config = dict(
    norm_place='pre',
    bias='all',
    learning_rate=0.0105,
)
MLP neurons of a small language model. Each row is named by its layer, matrix (down: output weights) and neuron, and shows model dimensions 0-127. Each number is 128 + 24 x the weight over its row's rms, rounded and kept within 0 to 255.
Before each neuron's rows, "fires before" lists the tokens most often just after its 100 highest values on Wikipedia text that the model never trained on. A number after a token or word is its count.

fires before: ")" 90
L11.down790 [135 125 114 136 145 135  61  88 176 173 139  87 143 102 134 132 131 146 130 132 155 141 128 140 146 149 142  85 144  79 136 124 111  79 123 106 143 104 144 135 127 129 101 118  97 107 116 127 119 136 118 140 119 150 158 118  92 127 137 117  99 107 132 124 109  69 147 149 147 113 153  95 164 138 102 100 174 139 168 116 135 161 149 136 144 135 106 148 146 109 139  91 156 157 132  87 133  98 139 102 120 185 146 120 120 116 103 105 115 114  93 121 125 136 159 135 119 127 122 119 155 156 175 160 106 115 160 104]

fires before: "\n" 52, " is" 13, " was" 4, "ive" 4
L12.down333 [100 141 147  92 141 104 116 130 123 133 108  91 117 102 128 162  98 120 177 146 124 160 148 110  95  88 121 140 134  99 156 143 120  95 132 137 133 158  54  83 121 107 113 112 156 114 145 128 128 115 137 152 130 128  81 103 131 141 127 103 138 154 131 145 114 130 161 142 136 148 150 148  96 110 127 140  84 128 144  98  98 169 141 120 149 127 142 138  94 150  72 132  78 141  98 138 157 117 138 150 163 196 133 119 121 121 141 138 127  98 158 178 136 123 157 187 143 124 138 147 114 147 125 129 128 119 112 131]

fires before: " he" 13, " the" 13, " that" 10, " she" 8, " it" 5, " his" 5
L9.down344 [139 131  98 144 183 139 131 139 133 115 124 149 120 122 116 162 124 145 124 143 118 140 114 176 152 152 136 183 112  91 130 122 111 158  87 121 159 111 106 126 111 117 154 183 157 115 125  98 120 127 152  93 164 155 129 162 130 120 130 117 143  84 120 173 101 163 144 160 132  96 153 158  85 130 156 167 141 139 128 122 113  85 132 124 136 116 170 135 124 170  95 103  87 109 167 114 104 107  97 122 109 141 127 166  99 122 118 141 135 127 139 132 144 161 156 126 101 132 115 114  86 139 163 145 142 121  59 131]

fires before: "\n" 28, "il" 10, "′" 7, "vel" 5, "ed" 4, "ck" 4
L7.down136 [ 92 118 141 140  89 140 141  93 118 104  91 144 153  85 113 132 119  93 108 141 142 149 159  88 100 134  92 104 105 123  99 129 115 141  71 121 137 166 155 141  66  77 138 103 148 145 123 103 168 137 122 128 144 106 146 161 118 125 137 152 154 130 160 123 130  95 147 143  68 158 113 133 142 133 107 127 149 150 131 103  80 181 139 102 138 147 123 127 151 111 105 171 138 146 114  81 119 129 149 134 135 162 106 103 155  95 129 153 163  93 133 145 187 111 156 159 114 139 126  85 157 120  56 140 129 120 137  99]

fires before: " was" 33, " is" 12, " " 5, " has" 5
L12.down83 [111  91  93 129 126 133 138 142 164 162 119  69 121  96 169 145 115 120 134 122 116 151 113 153 115  92  91  98 139 148 139 175 183 141 161 114 116 148 140 149  95 160  98 149 170 121 137  98 144  90  80 121 140 141 131 100  83 120 132 107  91  98 141 117 113 115 125 123 129 144 134 140 146  93 126 147 144 137 126 130 138 117 105 143 123 146 136 137 136 141 117 135  98 143 118 118 132 119 152 150 150  91 125 166 163 177 117 147 118 103 160 126 123 127 113 140 129 132 148 174  95 108 148 127 105 170 142 135]

fires before: "duc" 11, "bu" 10, "or" 10, "re" 10, "al" 6, "ence" 4
L3.down315 [124 134 145 165 126  85 170 136 120 154 112 129 158 154  98  83  81 177 144 136 111 121 165 161 134 132 110 138 137  96 121 140 140 164 129 145 153 118 119 146 111  99 108  95 141 118 132 129 117 125 168 109 134 141 151 135 131 154 101 146 144 122  94 165 138 109 128 104 139 167 111 125 135 124 112 114 102 136  80 117 136 116 141 141 121 123 101  97  84 107 176 138 121 128 121 149 174 134 122 152 151 109 142 119 134 145 107 142 137 119 101 150 147  95 137  88 165 147 136 121 148 132 146 155 187 106 129  90]

fires before: "N" 12, ")" 9, "S" 8, "T" 8, "R" 7, ");" 7
L9.down412 [127 142 167  87 155 165 100 123 150  87 120 121  65 121 144 151 126 132 132 107 139 134 152  76 108 100 125 130 133 102 118 136 136 134 115 141 117 120 116 130 123 126 102  94 134 135 130 157 149  80 123 109 109 115  88 115 129 119 146 101 148 130 114 121 151 102 114 111 132 158 116 110 157 126 126 137 119 125 149 194 134 153 132 104 122 169 115 145 113 119  88 122 105 118  96 123 135 113 139 146 103  75 108 116  91 147 111 129 150 115 110 126 160 151 144 147 151 162 124 110 167 151 173 121 149 142 122 145]

fires before: "\n" 27, " |" 21, " in" 5, "d" 4
L2.down742 [118 140 123 121 132 125 152 165 216 109 128 109 173 126 117 137 177 104 122 165 138 130 116 115 135 134 122  92 170 134 133 154 152 159 169  94 154 136  86 130 117  96 124  93 147 130 113 147 181 119 115 150 126 115  89  99 110  69 124 109 153 109 119 165  89  79 133 120 165 111  98 121 136  79 141 132 117 147 143 137 129 118 132 139 104 142 163 132  98 150 139 116 127 107 101 116 131  97  93 151 117 166 104 140 140 113 150 166 108 141 156 119 169 131 140 127  95 161 146 119 121 102 141 156 138 125 125 155]

fires before: "\n" 68, "n" 5, "ru" 4
L9.down790 [115  98  95 119 140 158 104 151 121 134 122 100 117 122 143  93 162 156 123  97 134 126 155 180 126 160 149 178  79 128 104 108 109 100 153  51 114 100  98 121  92  96 155 138 158 123 139  96  87 117 133 150 116 128  88 144  98 140 155 142 188 164 103 103 138 120 136 164 118 142 118 132  97 116 133 110 140 101  78 135 155 160 158 113 118 149 149 123 125 131 110 125 117  94 117 140 141 110 162 109 123 159 149  84 162  98 180 125 141 127 124  84 139 119 106 134 156 116 119 169 120 110 131 117 129 141 165 134]

fires before: "." 33, " over" 6, "n" 5, "t" 5, "and" 5
L10.down372 [181 129  50 134 134 105 177 115  86 138 152 140 125 106 129 170 171 105 121 121 108 101 145 145 150 115 103  87 120 157 116 139 141 167 104 130  98 176 127 100 105 165 167 181 138 122 132 136  69 135 149  86 133  86 112  94 124 142 147 127 116 132 107 127 138 136  88 151 136 123 109 126 136 136 140  99 137  81  88 109 102 141 115 120 136 132 150  94 112 128 135 149  97 117 120 166 125 113 122  96 129 131 140 103 143 134 151 107 150  77 153 143 137 139 152 155 112 151 116 118 154 111  84  74 114 122 122 153]

fires before: "u" 26, "a" 14, "o" 7, "an" 7, "e" 6
L9.down598 [115 132 105 105 129 158 101 110 135 147  94  99 111 163 130 153 115  93 143 134 105 134 110 147 148 135 140 121 168 127 142 120  66 158 135 102 127 180  77 157 126 112  93 114 149 130  90 106 100 122 129 147 146  80 168 159 154 166 125 123 125 148 145 121 113 115 118 143 141 128 129 149 130 138 137 120  86 175 144 101 119 143 117 151 126 115 136 113 145  95 158 100 138 159 165 128 159  99 137 131 157 147 125 130 166 135 137 113 136 154 130 129 160 174 121 124 118 134 102 119 175  98  98 147 146  70  61 102]

fires before: "s" 20, "g" 16, "ce" 16, "ci" 9, "ter" 5, "t" 4
L4.down435 [120 105 134 143 161 123 120  80 173 145 126 147 161 110 147 157 177 140 120 128 111 133 130 144 159  90 135 140 155 142 161 122 122 124 144 154 117 140 118 130 113 121 172 192 152 133 102 109 117 126 107  93 136 139  85 128 141 128 163  84 122 122 143 135 144 148 177 113 153 147 158 131 121 112 113  88  89 123 121 167 104  92 147 113 119 106 137 128 177 126  99 114  85 139 104 156 104 124 145 117 124 159 181  80 110 162 147 134  94 118 128 133 134 160 156 188 173  64 141 102 107 139 113 115 113 120 147 128]

fires before: "e" 10, "ate" 10, "ation" 9, "ent" 9, "bu" 8, "or" 7
L4.down265 [164  86 139 121 102  91 140  84 119 162 118 133 110 137 115 141 140 141 135 120  89 162 131 158 138 102 112 122 132  97 101 115 123 134 134 117 110 167 109 122 139 129 164 141 129 120 118  81 104 113  79 160 170 131 139 141 157 129 148 129 110 124 165  95 123 121 156 143 138 160 123 154  99  82 122 135  93 140 204 105 146 160 137 138 116 101 164 102 140 111 140 115 129 108 133 135 130 146 151 126 127 135 117 131 101 152 159 190 187 126 160 159 110 148 153 119 139 138 125 128 147 160 144 145 162 128 119 186]

fires before: "," 33, " the" 15, " he" 8, " was" 7
L9.down206 [120 139 113 152 162 183  87 106 132 138 177 128 117  73 124 149 147 109 119 135 128  92 151 108 146 105 136 103 140 103 150 166 158 143 125 184 170 112 136 155 129 157 137 144 166 105 121 123  78 123 153 126 188 154 128 101 170 101 132 135 107 166 140 136 149 125 127 105 137 105 126 149 154 164 106 105 124  87 107 128 122 142 126  92 132 116 158 102 127 149  93  98 104 103 127 156 160  65 142 156 127 144  95  73 157  94 101 109 130  97 182 134 158 168 120 113 157 114 134 105 123 118 108 123 159 106 121 125]

fires before: "er" 38, "re" 6, "y" 5, "ough" 4
L10.down424 [ 98 142 159 117 117 120 149 112 109 132 132 143 169 114 125 158 114 154 117 146  95 149 105 107 150 156 132 146  73 113 149 128 139 119 147 152 123 104 110 140  91 130 107 165 125 114 140 126 142 150 104 135 117  90 160 156 122 113 164 118 128 165  96 148 120 116 114 148 114 165 101 111 162 190  89 160 138 104 131 101 136 132 147 115 127 139 145 144 124 105 113 138 167  90 149 109  92 135 117 120 137 131  88 112 163 113  59 134 157 122 143 126  92 123 119 139 106 111  95 113  80 193 133 162 103  84 124 132]